config.toml
d_model = 256
bias = "none"
init_std_up = 0.021
weight_decay = 0.15
decay_fraction = 0.859
MLP neurons of a small language model. Each row is named by its layer, matrix (down: output weights) and neuron, and shows model dimensions 128-223. Each number is 128 + 24 x the weight over its row's rms, rounded and kept within 0 to 255.
A block is one neuron, or neurons of one layer that tend to fire together. Before each block is what it responds to, as a language model described it from the Wikipedia text at the highest values.

Description: Verbs and nouns in mid-sentence narrative prose that are typically followed by a preposition or complement, e.g. deal (with), died (in), led (by), commission, visit.
L6.down32 [125 168 140 135 105 124 109 168 125 140 136 168 148 134 125 105 138 133 138 118 150 120 158 128 134 162  85 196 136 111  98  92 122 104 140 133 112 137 121 137 136 137 104 165 152 143 107  88 130 142 111 113 106 117 129 140 123 109 112 138 104 101 100 155 130 117 238  90 170 134  86 162 167 186 132 139 118 168 129 146  83 111 116 160 145 119 103 123 132 116 141 143 159 172 120 171]
L6.down177 [129 120 132  98  95 163 118 147 123 125 139 132 142 133 108 108 117 116 133 110 128 119 130 104 121 183 133 122 133 113 101 115 170 134 164 156 119 135 140 101 111 121 126 153 149 143 132 118 103 129 146 115 110 139 109 124 137 103  92 126  64  77 132 147 145 126 255 142 137 152 153 150 132 102 130 124 127 147 132 120 113 112 117 137 103 150 129  87 147 127 130 133 138 123 119 158]
L6.down195 [108 177 133  51 119 159 128 182 103 131 140 109  99  95 114 111 174 129 134 101 113 149 113 111 126 210 121 103 178 122 129 109 155 106 159 114 119 110 133 108 118 123 148 139 172 135  90 138 111 113 166 143 128 160 109 144 121 118 137 123  62  95 123 120 147 168 209 125 113 155 119 160 104 104 108 100 175 129 139  97 135 148 108 128 130 139 140 112 128 123 112 149 112 146 111 140]
L6.down196 [108 115 137  98  96 142 138 120 116  97 127 165 148 156 160 130 168  94 141 119 118 133 137 154 148 175 143 142 103  93 161 102 123 115 143 151 133 114 150 128 110  75 117 164 152 128 146 153 137 144 172 100 117 143 152 139 136 143 124 150  59 116 136 157 121 140 246 113 152 129 114 150 133 140 149 138 128 112 147 119 117 105 119 107 135 150  97 131 106 182 104 134 134 142  97 136]
L6.down198 [161  93 122 133  99 110  96 136 129 128 125 143 134 174 152  69 145 120 133 122 102 129 114 139 170 157 108 104 124 111 114 117 151  84  76 124 106 139 116 127 176 150 108 170 165 117 118 157 122 157 106 138 152 142 138 106 123 120 115 124  52 103  97 116 118 137 179 114 122 153 158 125 139 118 134  86  93 142 140 116  93 136 105 143 133 134 155 117 129 127 135 127  98 122 115 105]
L6.down238 [ 88 114 104 152 100 146 125 143 119  92  91 140 130 136 145 140 140 144 120 115 118 149 138 137 117 178 126 137 112 115 135 119 142 179 113 154 153 133 142 135 113 102 125 134 147 111 112 124 171 128 170  94  96 120 114 136 118 102 154 116  51 120 107 115 138 129 217 137  92 160 113 132 142 154 124 104 130 133 155 106 120 117 129 126 142 148 111  85 133 124 134 123  98 152 127 149]
L6.down292 [107 156 136  95  77 107 105 124 137  97 122 169 119 136 151  79 167 106 154 115  91 122 143  90 112 214 102 145 168 148 117 123 129 104 147 120 121 124 140  99 125 123  90 127 182 160 119 124 108 116 162 107 140 133 128 143 107 139 183 136  61  78 111 145 126 138 230 138 134 110 137 138 119 158 140 116 134 133 122 144 108 166  86 173 113 131 136 128 144 148 103 144 114 149 145 134]
L6.down394 [115 129 107 114 118 131  87 141  81  82 117 138 122 148 135 149 133 121 131 122 124 132 146 135 115 176  87 112 122  93  98 106 148 128 138 133 109 125 131 128  94 106 113 149 169 118 116 129 111 108 168 129 151 145 142 139 114 119 157 159  40  61 108 148 132 122 236 123 131 135 121 106 105 124 134 125  95 114 105 109 130 148 114 120 162 120 169 100 164 153 106 148 132 109 146 144]
L6.down444 [120 117 139 115 135 146 106 130 122  98  70 126 119 143 132 110 130 116 134 140 104 100 156 108 116 173 106 101 112 117  85 126 143 121 118 136 137 162 120 136 108 131 108 144 161  62 141 138 145 106 146 105 140 128 114 147  73 130 145 135  35 119  96 109 137 141 255 127 125 135 104 108 119 115 132 131 147 128 134 100 136 116  84 136 124 148 146 126 146 163 112 158 106 110 145 148]
L6.down445 [106 168 119 125  97 131  96 165 150 146 134 126 131 149 116 102 158 127 128 126 134 134 153 125 136 215 120 114 126 133 129 117 114 117 148 165 134 142 113 118 119 114 129 114 149 114 107 103  88 142 126 112 148 128 152 135 116 149 135 123  49 102 145 150 150 134 255  96 123 137 139 145 146 135 133 133 122 139 117 150 121 131  93 134 138 155 118 139 146 152 111 168 114 156 122 134]
L6.down776 [148 120 111 130  85 112 106 149 124 110 128 165 109 157 114  96 157 115 103 110 106  92 100 104 172 205  91 156 127 127 125  77 119 140 124 139 123 138 130 143 125 109  88 167 172 135  78 114 139 131 146 142 114 128 109 139 120 119  98 133  81 126  96 149 133 141 221 118 118 138 128 140 106 163 111 176 158 137 115 125 115 108 108 166 115 135  90 111  99 134  99 133 109 144 136 158]
L6.down786 [158 129 144  99 100 134  94 130 105 141 153 116 126 124 133 126 127 104 156  83 110 125 112 123 128 183 121 124 170 120  96 148 148 127 151 147 109 120 128 129 119 129 128 145 145 129 134 126 117 126 170 134 123 177 117 120 108 107 107 105  49  54 121 155 113 154 223 138 145 139 142 159 139 106 121 122 114 167 124 101 130 169 105 182 123 157 139 101 110 154 139 132 140 105 125 153]
L6.down816 [ 79 137 145 141  86 123 139 123 122 139 104 119 179 102 130 134 145 155 144 119 114 148 142 122 119 219 107  94 158 138 133 124 165 112 144 144 128 139 128 120 112  97 169  98 163 127 135 127 113 115 140 159 125 134 120 145 138  90 120 143  82  94 100 102 135 107 198 144 145 142 111 142 155 144 130 118 179 148 139 115 135 177 117 128 125 120  93 124 129  80 161 142 124 123  98 137]
L6.down872 [ 94 160 143 117 102 133  85 139  93 125 135 151 151 141 147 134 162 175 144 100 121 115 176 114 112 165 152 137 126 103 106  95 159 141  97 137 128 106 105 123 110 123  92 129 116 125 115 114 173 131 168 150  94 166 160 190 102 102  98 162 129 117 152  93 106  91 171 131 146 119 130 149 162 143 126 133 179 155 148 137 105 164 118 152 146 103 123 113 104 147 152 111 141 130  87 131]
L6.down899 [133 150 146  95  82 124 104 147 114  96 133 153 121 136 131 106 157 115 149 105 122 116 149 105 142 170 104 126 137 126 136 114 128 115 125 151 137 126 146 106 119 114 150 146 163 148 130 100 139 138 151 117 132 111 121 159 118 112 100 133  49  99 100 148 120 125 255 139 109 150 151 141 158 153 123 141 142 146 157 121  91 133  65 131 111 137 125 108 112 152 109 130 122 128 114 139]
L6.down904 [115 112 135 154  72 125 121 148 106 132 137 164 121 127 125 110 116 129 127 107 117 121  94 120 110 187 141 140  65 154 166 144 124 146 137 165 126 119 179 130 120 128 127 136 136 138 127 110 111 166 116 106 155 157 110 142 125 143 126 159  67 138 152 149 118 157 239 161 149 131 145 143 135 119 122 116 110 140 116 149 120  79 134 127 139 142  88 130  57 161 117 117 138 143 126 108]

Description: Final word piece of a name, title or code in a table cell, quote or parentheses, just before the closing delimiter: Gösgens, "Hopscotch", (EST), (UGA).
L9.down187 [142 110  94  97  95 128 107 119 113 101 131 146 125 133 116 144  94 115 146 136 127 133 149 172 144 134  99 129  81 140 176 117 103 204 137 166  73 125 137 153 172 124 138 180 184 141 165 162 128 118 120 131 137 113  99  86 111 137 133 137 121  95  98 139 114 106 141 131 128 166 121  77 121 129 107 104 175 115 137 162 172 127 141 132 140 104 140 175 111 101 122 155 162 130 145 110]

Description: Non-initial pieces inside split words, mostly proper names and -ly endings (Mari-ly-n, Kodá-ly, Primar-ily), plus "not" after auxiliaries such as would or he's.
L6.down110 [ 94  75 114 113 113 124 140 152 132 114 145 146 152 112 123 117 129 112 105 150 137 148 118 138 133 102 132 159 132 111 106 129 129 158 156  83 145 158 145 130 121 138  88  78 154 145  88 141  81  81 106 125 134 161 122 147 130 154 146  84 131 134 161 117 157 171  41  93 158 102  95 113 129 162 132 152 127  92 148 138 153 135 181 161 145 105 147 121 175  80 135 123 154 107 125 111]
L6.down131 [107 105 158 106 142 136  94 172 135 184 130  84 111 138  85 139 140 151 141 119 158 139 167  91 124 118 142 102 162  98  59 118 138 114 121 118 135 150 115 145 121 162  89 115 119 162 100 104 131 138 132 168 148 161 160 121 145 132 116  97 185 129 175  94 115 160  89 116 134 131 155  99 157 127 133 116 153 169  96 123 121 161 127 141 153 104 127 130 125  98 116 115 157 143 134 116]
L6.down191 [120 123 131  66 112 134 120 145 148 147 119 126 158 112  95 101 132 127 126 127 110 140 110 170 119 107 118 125 158  95 133 121 143  99 151 129 122 147 124 119 117 153 143 103 141 162 115  87 109 129 106 165 122 137 125 118 129 123 123 106 174 185 153  98 129 185  27 115 153  96 108 130 127 122 137 150 138  92 126 130 121 146 136 129 121  77 130 121 123 129 141 145 132 156 123  85]
L6.down251 [142 102 127 151 156 125 186 124 104 116 160 127 104 135 137 170 114 137  77 134 139 139 143 143 168  79 128 128 102  85 138  97 123 114 152 155 133 127  95  86 130 129 134 141 110 138 140 148 183 115 134 117  97 122 132 127 152 142 100 165  95 136 124 150 103 120 139 125 138 129  83 144 146 123  88 154 149 154 142 124 118 107 130  95 123 124  97 137  73 136 136 142 133 142  73 121]
L6.down278 [121 135 141  93 148 114 142 182 144 161 126 160 141 113 120 144 130 113 117  98 169 171  82 140 115 113 171 100 110 117 179 149 114 171 126 152 171 159 141 108 114 129 148 100  90 138 147 100 163 140 116 141 132 112 113 131 132 103  77 160 152 139 139 145 101 106  93 110 134  69 152 147 151 145  86 144 142 119 117 128 138 109 160  85 114 152  98 139 103 146 130 113 149 103 128 109]
L6.down304 [ 97 100 142  57 116 122 109 167 122 123 143 131 168 108 141 137 170  93  85 101 112 156 123 136 115 137 149 143 141 125 119 123 150  87 183 134 100 112 113  89 111 114 125 110 135 167 108 125  94 152 124 139 121 140 149 109 168 140 107 107 137 124 149 107  86 163 112 161 203 123 119 161 143 130 163 127 143 124 121 139 139 155 139 145 132 130 105 110 106 104 119 128 146 133  95 165]
L6.down420 [110 132 139 118 130 112 142 144 171 145 138 168 151 143  84 157 115 156  62 144 159 129 136 135  92  76 151 121 121 163 139 109 118 119 152 129 143 142 176 112 129 163 152 102 101 115 137 106 166 100 117 104 110 115 107 119 153  92 106 117 150 117 138 184 148  97  54  95 175 142 126 139 150 122  90 129 140 113 136 114 140 138 164 124 149 139 101 125 140  95 127 154 158 114 153 117]
L6.down511 [111 138 143  89 108 111 100 148 168 113 129 134 127 127 103 151 136  86 130 106  89 143  91 127 120 114 128 158 155 100 126 116 135 118 137 128  96 115 129 121 134 121 115 154 139 128  80 124 167 138  67 159 130 128 161 110 171 130 130 112 160 128  72 121  94 166 134 126 107 131 106 164 165 135 173 144 124 113 156 114 131 192 149 180 115 127  96  94  88  58 117 112 139 129 119 132]
L6.down531 [120 156 137  78 112 121 126 145  66 152 158 107  93 168 102 159 149 125 189 129 156 138 117 156 159  99 114 136  89 111 100 104 136 144 117 115 164 150 165 117 109 112 133 101 127 106  96 141 102 149  88 138 106 129 170 128 115 141 150 137 158 168 151 170 114 147 139 121  71 149  86 127 148 102 129 177 132  99 143 118  87 114 116 130 153 145 122 142 107  74 127 140 117 139  95 151]
L6.down535 [132 171 123 139 125 109 114 148 131 120 108 135 134 150 133 149 128 140 122  85 114 129 153 130 143  86 147 167 164 140 132 125 148 124 137 117 137 104 125 100 137 152 112 106 112 152 127 128 137 139 115 157  86 114 140 110 144 107 113  92 202 152 147 121 118 116  24  89 130 113 168 117 138 104 124 161 134 118 139 119  90 153 161 149 138  94 138 135 130  95 126 133 132 142 140 113]
L6.down575 [122  94 114 123 161 128 126 126 141 151 151 138  95 132 139 130 119 134  81 135 144 114 136 142 132  80 127 151  86 159 103 107 137 135 141 117 123 124 109 125 119 119 142 126  94 146 156 120  99 135 124 142 124 131 106 119 139 154 167 109 184 151 162 104 129 116   0 125 124  99 150 107  90 133 141 151 125 117 114 139 146 171 164 121 135  81 139 158 107 102 106 111 120  93 154 125]
L6.down642 [ 93 110 128 134 151 143 137 115 161 119 102  90 152 132 145 131 138 102  72 123 180 123 149  96 147 124 151 136 145 123 156 123 164 119 166 145 115 122 127  83 116 102 132 121 117 158 128 122  64 117 128 135  98  96 132 115 174  92 101  93 176 142 169  94 132 146  39 166 111 136 128 145 125 110 119  96 136 133 150 144 134  98  93 115 116 117 112 105 116 103 109 106 108 115  92 134]
L6.down702 [115  89 179 164 114 128  78 135 165 115 128 140 107 155 101 130 170 133 123 115 136 140  98 119 130 102 152 123 112 104 170 127 124 165 129 189 152 108 124 102 136 117 139 154 117 161 152  94 152 150 117 115 147 132 126 168 148 116 119 135 188 159 160 133 101 141  97 130 136 122 122 117 158 134 112 156 127 134 150 114 104 168 157 125  91 143  70 162 109 133 138 136 140 138 129 153]
L6.down768 [ 71 106 149 161 111 137  87 146 137 119 133 133 139 133 150 151 188 125 114 108 130 136 143 112 165 129 161 151 135 109 140 101 141 142 159 127 139 152 103 131 112 129 107 108 133 149 123 137 111 146 147 117 114 122 139 157 159 139 130  89 167 179 139  93 119 184  38 154 151 127 146 142 137 133 115 104 168 125 118 183 118 148 118 129 159 111  71  85  90  95 119 120 153 134 123 125]
L6.down810 [127  69 128 170 101 134 105 115 123 129 167 126  92 141 115 137 137 134  88 149 148 139 145 169 154  88  94 160  77 159 127 130 130 151 145 139 109 116 122 100 157  83 136 130 143 139 154  89  88 161  93 125  95 100 102 113 145 129 158 125 164 119 187 102 157  83  49 114 128 128  94 102 141 149 132 135 120 160 118 160 124 130 136 151 144 137 127 119 132 119 122 121 121 117 173 148]
L6.down952 [132 135 129  97 149 112 152 120 147 117 137 138 119 141 117 125 125 105  88 152 157 128 147 154 168  94 116 153  75 137 127 113 138  93 139 120 100 118 115 139 171 105 134 139 134 128 152 142  84 150 128 167 117 132 121 121 167 136  77 155 166 133 154 163 121 158  76 164 129 139 110 135 100 155 123 124  54 117 123 110 136  87 155 137 146 121 139 142 131 110 123 120 149 143 104 139]

Description: Middle or final sub-word pieces inside non-English personal, team and place names, often in tables or lists, e.g. Kam-ala-kar, Nad-al, Sak-hi-ya.
L9.down158 [ 97 122 140 109 153 147 117 165 131 173 119 151 125 103 174 164 122 125 170 107 153 136 121 107 101 119 151 141 120 114 137 162 136  88  98 110 147 173 154 144 106 161 147 118 102 146 118 105 148 114 129 155 100 113 140 135 105  95 158 119 133 111 152 152 116 141 144 145 156 129 146 121 108 100 139 104 126 107 118 137 123 112 129 145 146 116 116 136 130  94  70 107  84 114 121 157]

Description: Non-initial word pieces that continue or finish a split word, mostly names and titles in tables, lists and credits, e.g. Pol-man-s, Wall-ace, Mont-hl-y.
L6.down109 [162 144 126 146  94 110 140 123 125 127 138 155 152 138 141 106 124 124 159 170 112 125 106 160 114 141  94 137  74 144 127 148 125 160 115 138 165 103 149 121 124 121 168 128 112 138 141  91  87 139  95 101 170 122 123  99 153 161 125  79  88 132 119 177 146 108 142 142 142 106 137 148 112 113 108 130 133 127 125 162 115 127 134 112 147 106 155 136 138 200  91 144 139 123 158 126]
L6.down126 [163 109 120 174 116 119  95 150 160 114 126 177  93 105 123 147  95  99 104 159 127 150  78 188 105  83 118 182  80 139 120 109 114 148 124 112 189 126 107 145  93 106 113 150 119 145 119 127 168 153 120 134 125 123 119 125 133 145 106 106 162 167 116 132 124 133  86 109 117  83 144 121 112 128 134 149 129 130  91 140 149 124 167 121 117 145 128 142 133 151 118 134 147 110 178 153]
L6.down132 [ 69 129 109 133 119 108 104 155 161 140 111 141 132 153 157 107 112 164 132 123 146 112 172 145 178  93 156 151  86 123 168 131 117 135  90 181 120 128  92  86 102 122 105 119 118 140 123 109 133 136 133 166 120 101  91 153 109 151 128 179 179 160 181 127 139 119  62 107  95 128 122 100 155 144 111 175 109 127 121 144  82 110 145 106 104 110  96 182 113 160 112 140 141 154 134 150]
L6.down217 [155 110 116 167 143 158 137  98  92 139 112 127 148 111 126 134 105 138 140 118 136  95 116 144 132 154 175 121 156  92 130 132 143 167 112 128 106 123 122 143  78 150 145 105  93 146 139 174 100 139 122 118  93 141 130  81 142 138 136 105 176 136 158 100 154 110  72 129 139 128 162 134 118 116 135 125 116  97 117 162  85  95 150 105 139  88 135 104 114 152 169 111 127  97  88 113]
L6.down223 [119 136 139 145  78 114 110 111  91 152 141 147 128  94 168 142 116 128 127 160 143 125 109 176  93  83 138 160 105 167 143 132 156 119 114  64 140  86 174 163 121 111 118  91 136 190  63 146 130 140 110 159 124 154 103 122 133 128 102 129 146 153 132 122 104 117  67 144 137 107 146 142 125 137 149 140  98 141 152 153 114 107 164 138 122 103 140  97  72 122 135 139 144 131 153 112]
L6.down270 [ 89 167 128 162 108 124  77 136 140 111 138 116 136 157 138 167  90 117 146 100 114 127 120 125 133 170 124 136 192 102 106 106 109 148 105 177 107 123 104 156  88 117  92 160 128 148  76 119 110 153 127 164 146 148 138 120 126 119 110  48 199 167 137 130 119 112  99 102  89 123 177 133 140 126 155 126 137 129 115 102 119 158 177 149 149 131  95 135 131  99 125 133 156 110 140 141]
L6.down282 [141  79 124 128  89 113 116 119 144 147 165 158 121 106 145 140 131 144 111 150 152 141 147 131 125  92 149 139  82 207 147 151 133 141 111 128 145 134 120 127 148 152 147 110 126 132 139 125 158 162 128  99 158 167 126 155 146 135 118 120 111 167 175 118 148 140  44 142 167 111 142 122 163 145 124 111 136 148 118 143 125  93 151 133 129 154 101 166 123 139 122 114 123 138 124 121]
L6.down359 [142 126 130 160  77 140  99 126 155 150 152 137  83 121 105 135 134 119 160  99 133 120  89  94 102  95 128 138 123 153 155 152 107 158 152 140 162 109 129  94 124 134 104 114 145 131 126 109 125 141 109 134 135 115 146 150 156 153 133 136 135 124 142 125 129 133 121 100 100 117 146  98 158  81 135 137 134 139 135 143 108 154  99 152 134 112 160 140 130 116 110 119 129 142 141  87]
L6.down473 [133 135 111 126 107 108 113  96 118 124 112 140 130  80 135 152 136 141 136 104  88 128  91 161 113 132 137 157 141  80 119 116  87 101  98 173 102 118  92  65 113 101 115 148 131 118 117 145 128 150 118 162 102 128 140 144 110 127  96  95 188 145 116  72 107 147 145 111 130 123 128 141 108 147 163 172 101 159 100 139 153 133 141 168 102 129 124 141 140 157 124 151  98 128 119 120]
L6.down605 [143 126 128 126 114 150 116 137 116 162 157 146  89 114 134 133  92 139 170 125 156 112 101 181 104  83 156 151  70 180 166 136 112 142 124 101 125  84 147 133 114 153 131 110 101 106 126 114  77 163  90 137 127 126 152 107 129 175 131 130 203 158 177 124 104 158  40 112 137 126 122 115 151 100 161 137 125 118 125 135 155 131 175 124 127 130 154 133 124 124 138 104 136 141 137  96]
L6.down683 [152 124 138 136 114 157 135 120 108 168 123 144 125  77 123 156 108 115 149  80 125 111  84 117 147 155 153 154 140 129 158 153 113 102 161 127  85 126 154  93 113 139 132 124 104 104 153 145  81 131 112 139 128 128  98 165 136 141  82 131 162 118 115 137 116 157 148 140 151  89 138 140 145 106 164 116 152  95  97 143 112 143  87 129 120 161 110 122  96 157 173  95 115 118 122 103]
L6.down773 [139 145  83 126  66 138 160 120 132 122 141 165 169 117 139 142 120 133 101 103 121 131  77 141 131 123 156 147  92 186 175 131 125 158 141 173 169 101 161  89 115 109 120 127 118 181 112 102 142  99 116 148 117 134  82 133 159 144 140  77 124 153 153  95 112 116 117 146 141 134 123 155 115 147 133 159 113 119 149 177 134 122 123 140 105 106 107 147  44 126 131 110 126 116 130 153]
L6.down775 [151 142  93 197 174 142 172 138  98 155 166 111  85 121 139 170 147 125 147  91 188 150 149 123 153 106 103 128 115 101 105 117 132 122 155 127 127 132 139 126 136 146 158 147  59 132 130 101 117 144 113 141 176  83 103 112 143 123  91 150 144 178 145 124 148  85  71 129 136 165 149 135  95 123 138 145 121 102 134 137  92  96 106 104 115 132 131 118 118 117  97 139 153 112 140 130]
L6.down851 [134 136 142  99 106 141 138 124  98 148 115 116 135 114 124 131 161  84 165 129 140 115 119 139 166 120 145 136 103 125 174 147 167 193 141 137 142  95 136 158 112 119 175 110 124 123 155 141 125 144 140 137 125 114 117 130 144 113 120  95 149 123 157 145 152 129 130 196  99 131 144 121 157 107 117 136 114 132 137 133 102 130 150 116 144  97 107 139 107 157 117 121 100 109 109 151]
L6.down926 [147 137 157 166 108 132 158 129 129 147 169 117 166 119 151 158 170 105 102  84 148 149 111 141 113 109 150 126  94 140 178 113 105 152 157 154 143 168 148 131 137 121 171 136 110 158 146 117 156 124 123  99 133 114 132 140 170 132 132  93 109 148 127 127 126 112 123 119 150 120 213 138 139 129 143 156 166 139 131 137  85 159 121  80 109 163  93 105 126 172 123 149 117 129  99 124]
L6.down936 [103  99 126  92 111 167 141  85 135 120 119 141 131  93 140 159 181 122 115 147 125 143 150 103  83 101 104 116 112 117 183 148 124 109 141 158 109 122 120 103 131 137 107 110 118 129 128 144 110 127 103 105 161 144  95 164 149 155 126 159 114 125  98 152 128 163 112 129 112 109 123 137 133 109 144 121 130 130 106 125 170 112 119 130 128 116 117 127 102 179 149 171 128 178 109  99]

Description: Middle subword pieces of proper names in lists, tables and citations (Se-w-u, Lud-w-ig, Ferman-agh), plus commas and cell-opening tokens.
L3.down118 [128 158 117  96  85 116 139 127 122 152 105 123 122 121 108 140 153 125 125 136 126 139 129 131 129 216 153 131 115 127 113 130 116 126 130 117 120 118 128 138 129 130 124 147 155 134 143 146 137 124 135 122  92 143 137 140 127 135 204 132  14  79 152 115  64 141 233 120 148 130 113 127 120 123 138 129 148 145 126 122 121 145 137 124 134 125 123 120 121 115 125 158 112 138 110 136]
L3.down215 [135 136 117  88  88 118 128 130 130 170  96 105 134 124  99 134 153 129 131 124 126 125 129 125 150 218 140 127 110 131 113 139 150 137 131 105 121  99 109 140 126 108 116 128 137 144 103 139 152 115 152 125  78 157 154 148 121 143 207 130  53  69 155 112  61 150 206 122 134 101 120 135 125 125 134 108 156 117 112 107 154 122 135 120 133 131 118 113 116 124 122 156 102 138 123 136]
L3.down672 [131 170 118  82  77 113 127 125 109 162  97 107 115 129 112 134 151 127 120 137 123 139 115 131 135 231 142 122 117 124 120 130 140 135 137 115 128 121 120 142 136 123 131 135 134 137 137 139 137 128 146 131  98 144 141 136 136 136 205 129  40  75 141 117  66 140 211 107 155 119 107 131 120 123 138 124 152 142 131 123 123 130 138 121 131 138 123 123 125 118 135 143 116 123 124 128]
L3.down884 [136 160 127  87  79 116 124 136 118 159 100 108 121 126 102 138 150 137 116 142 137 144 128 138 137 227 138 127 114 127 107 136 143 133 136 123 117 114 130 138 126 114 128 145 148 133 136 147 128 122 146 121 100 134 138 131 129 131 206 134  30  75 146 118  54 150 215 119 150 125 103 136 110 123 141 123 153 130 143 120 129 127 143 126 137 132 128 133 126 123 134 150 115 137 120 128]

Description: Two groups: early or middle pieces of split words (vict in victories, ec in predeceased, ero in aerodrome) and numbers inside pipe-delimited table cells (100, 12, 6).
L3.down140 [112 158 139 140 105 166 174 105 133 140 107  86  97 186 128 142 104 119 119 122 113  86 166 126 132 159 129  83 113 109 148 126 120 129 138 153 153  97 143 111 151 106 153 123 126 159 146 114  90 119 109  95 128 119 138 107  95 127 138 131 154 104 199 125 136 117 135 155 137 127 155 120 163 135 160 162 126 124 110 143 150 121 130 109 101 155 124 133  96 140 141 130 148 145 122  74]
L3.down287 [136 169 156  86 153 155 106 136 113 174 106 104 158 124 146 107 135 140 155 133  87 101 143 137  78 106  97 151 133  94  62 113 161 182 118 126  83 127 127 115 104 124  88 138 179 105 144 127 112 119 113 132 132 127 137 124 126 132 140 156 110 161 126  90 139 125 101 118 124  81 130 129 107 135 121 159 157 107 124 149 103 169 126 135  88 128 153 121  88 129  98 158  94 139 138 132]
L3.down496 [ 85  96 102  81  83 166 156 115 126 141 110 108 123 129 143 108 112  99 123 169 121 119 126 120  90 122 113  94 124 132 149  93 102 145 118 158 107 109 126 120 128 118 182 148 135 120 121 149 134 159 143 119  98 165 153 171 124 113 132 154 132  77 178 122 143  98 115 115 131 132 168 126 148 116 103 155 145  96 159  88 117 178 119  95 127 123  98 117 126 128 125 111 125 133 129  83]
L3.down870 [ 73 189 148 156 140 159 112  96 140 123 117 119 155 161 141 138 134 120 103 128  94 110 141 137 119 189 115 122 173 102 126 118 133 142 117 132 115 105 161 173 151  99 146 126 140 140 133 152 101 160 139 104 125 116 132 141 106 119 151 156 174 113 200 105 144 109 135  87 122  90 143 139  91 151 154 157 127 119 114  97 140 130 110 137 106 119 112 150 104 107 129 140 117 142 124 102]

Description: Fires on word pieces inside longer words, mostly foreign names and technical terms (Tacuadact-yl-us, Ragoona-nan, ac-yl), plus some "=" heading markers and "born".
L3.down7 [107  62 123 121  84 166 183 141 115 137 116 138 119 143 152 110 123  97 129 162 126 102 144 161 129 137 115 116  83  86 140 157 105  97 127 122 110 105 123 100 108 146 152 150 160  99 136 166 144 151 158  99 109 145 108 137  97 127 125 151 122 110 154  92 107  99 130 142 119 141 135 119 120 140 118 125 120 120 126 127 108 114 130 139 106 120 132 141 109 120 111  92 104 128 113  90]
L3.down423 [162 103 169 176 149 186 144 128 157 114 166 125  95 144 129 118  98 108 134  99 185 157 110 104 156  90 145 144 104 127 122 152 127 125 164 137 147 131 103 139 135 151  91 133 106 159 143 117 117 110 112 130 115 115 151 137 136 154 135 103 107 109 128 129  76 158 155 160 135 126 103 132 105 152 127  91 101 105 124 144 149 152 134 159 149 137 108 164  88 144 127 107 109  71 128 140]
L3.down554 [166 111 138 129 126 144 135 105 119 104 162 108 129 151  98 127 123 130  88 107 161 134 120 103 112 117 163 126 155 127 135 110 128 114  73 127 161 117 149 145 166 147 162 142 112 124 172 129 121 143 123 127 118 117 148 121 122 144 135 115 156 181 120 104 140 139 147 124 181  81 134 140 107 157 188 168 115 109 135 108 150 129 114 124 150 110 120 175 136 120 103 116 125 150 114 105]
L3.down939 [141  91 125  88 124 151 174 164 120 151 124 118 102 141 123 135 122  73 108  81 102 118 142 145 169 162 127 170 136 127 123 132 146 127 150 121 132 147 103 144  71 135 118 154 110 116 120 174 120 126 113 123 120 111 115 113  94 139 164 122 135 155 120 109  69 143  88 132 116  76 118 104  91 142 126 133 145  74 129 126 116 150 120 133 153  97 166 137 117 106 142 141 138 148 120 123]

Description: The main finite verb (or its ending) right after a sentence's subject in narrative text, e.g. laid, took, sought, wrote, would.
L9.down893 [144 160 130 155 112 128 134 138 102 150 104 145 155  62 123 130 137 105  90 100 150  90  89  82 114 121  81 105 106 113 130 103 154 123 134 134 127 128 136 108 140 165 107 131 120 153 108 125 155 142 117  88 125 178 106 176 125  94 164 132 126 158 179  98 111 100 127 130  92 148  95 119  77 111 176 158 109 141 131  82 156 129  95 127 130 150 129 168 141  74 135 111 130 134 121 140]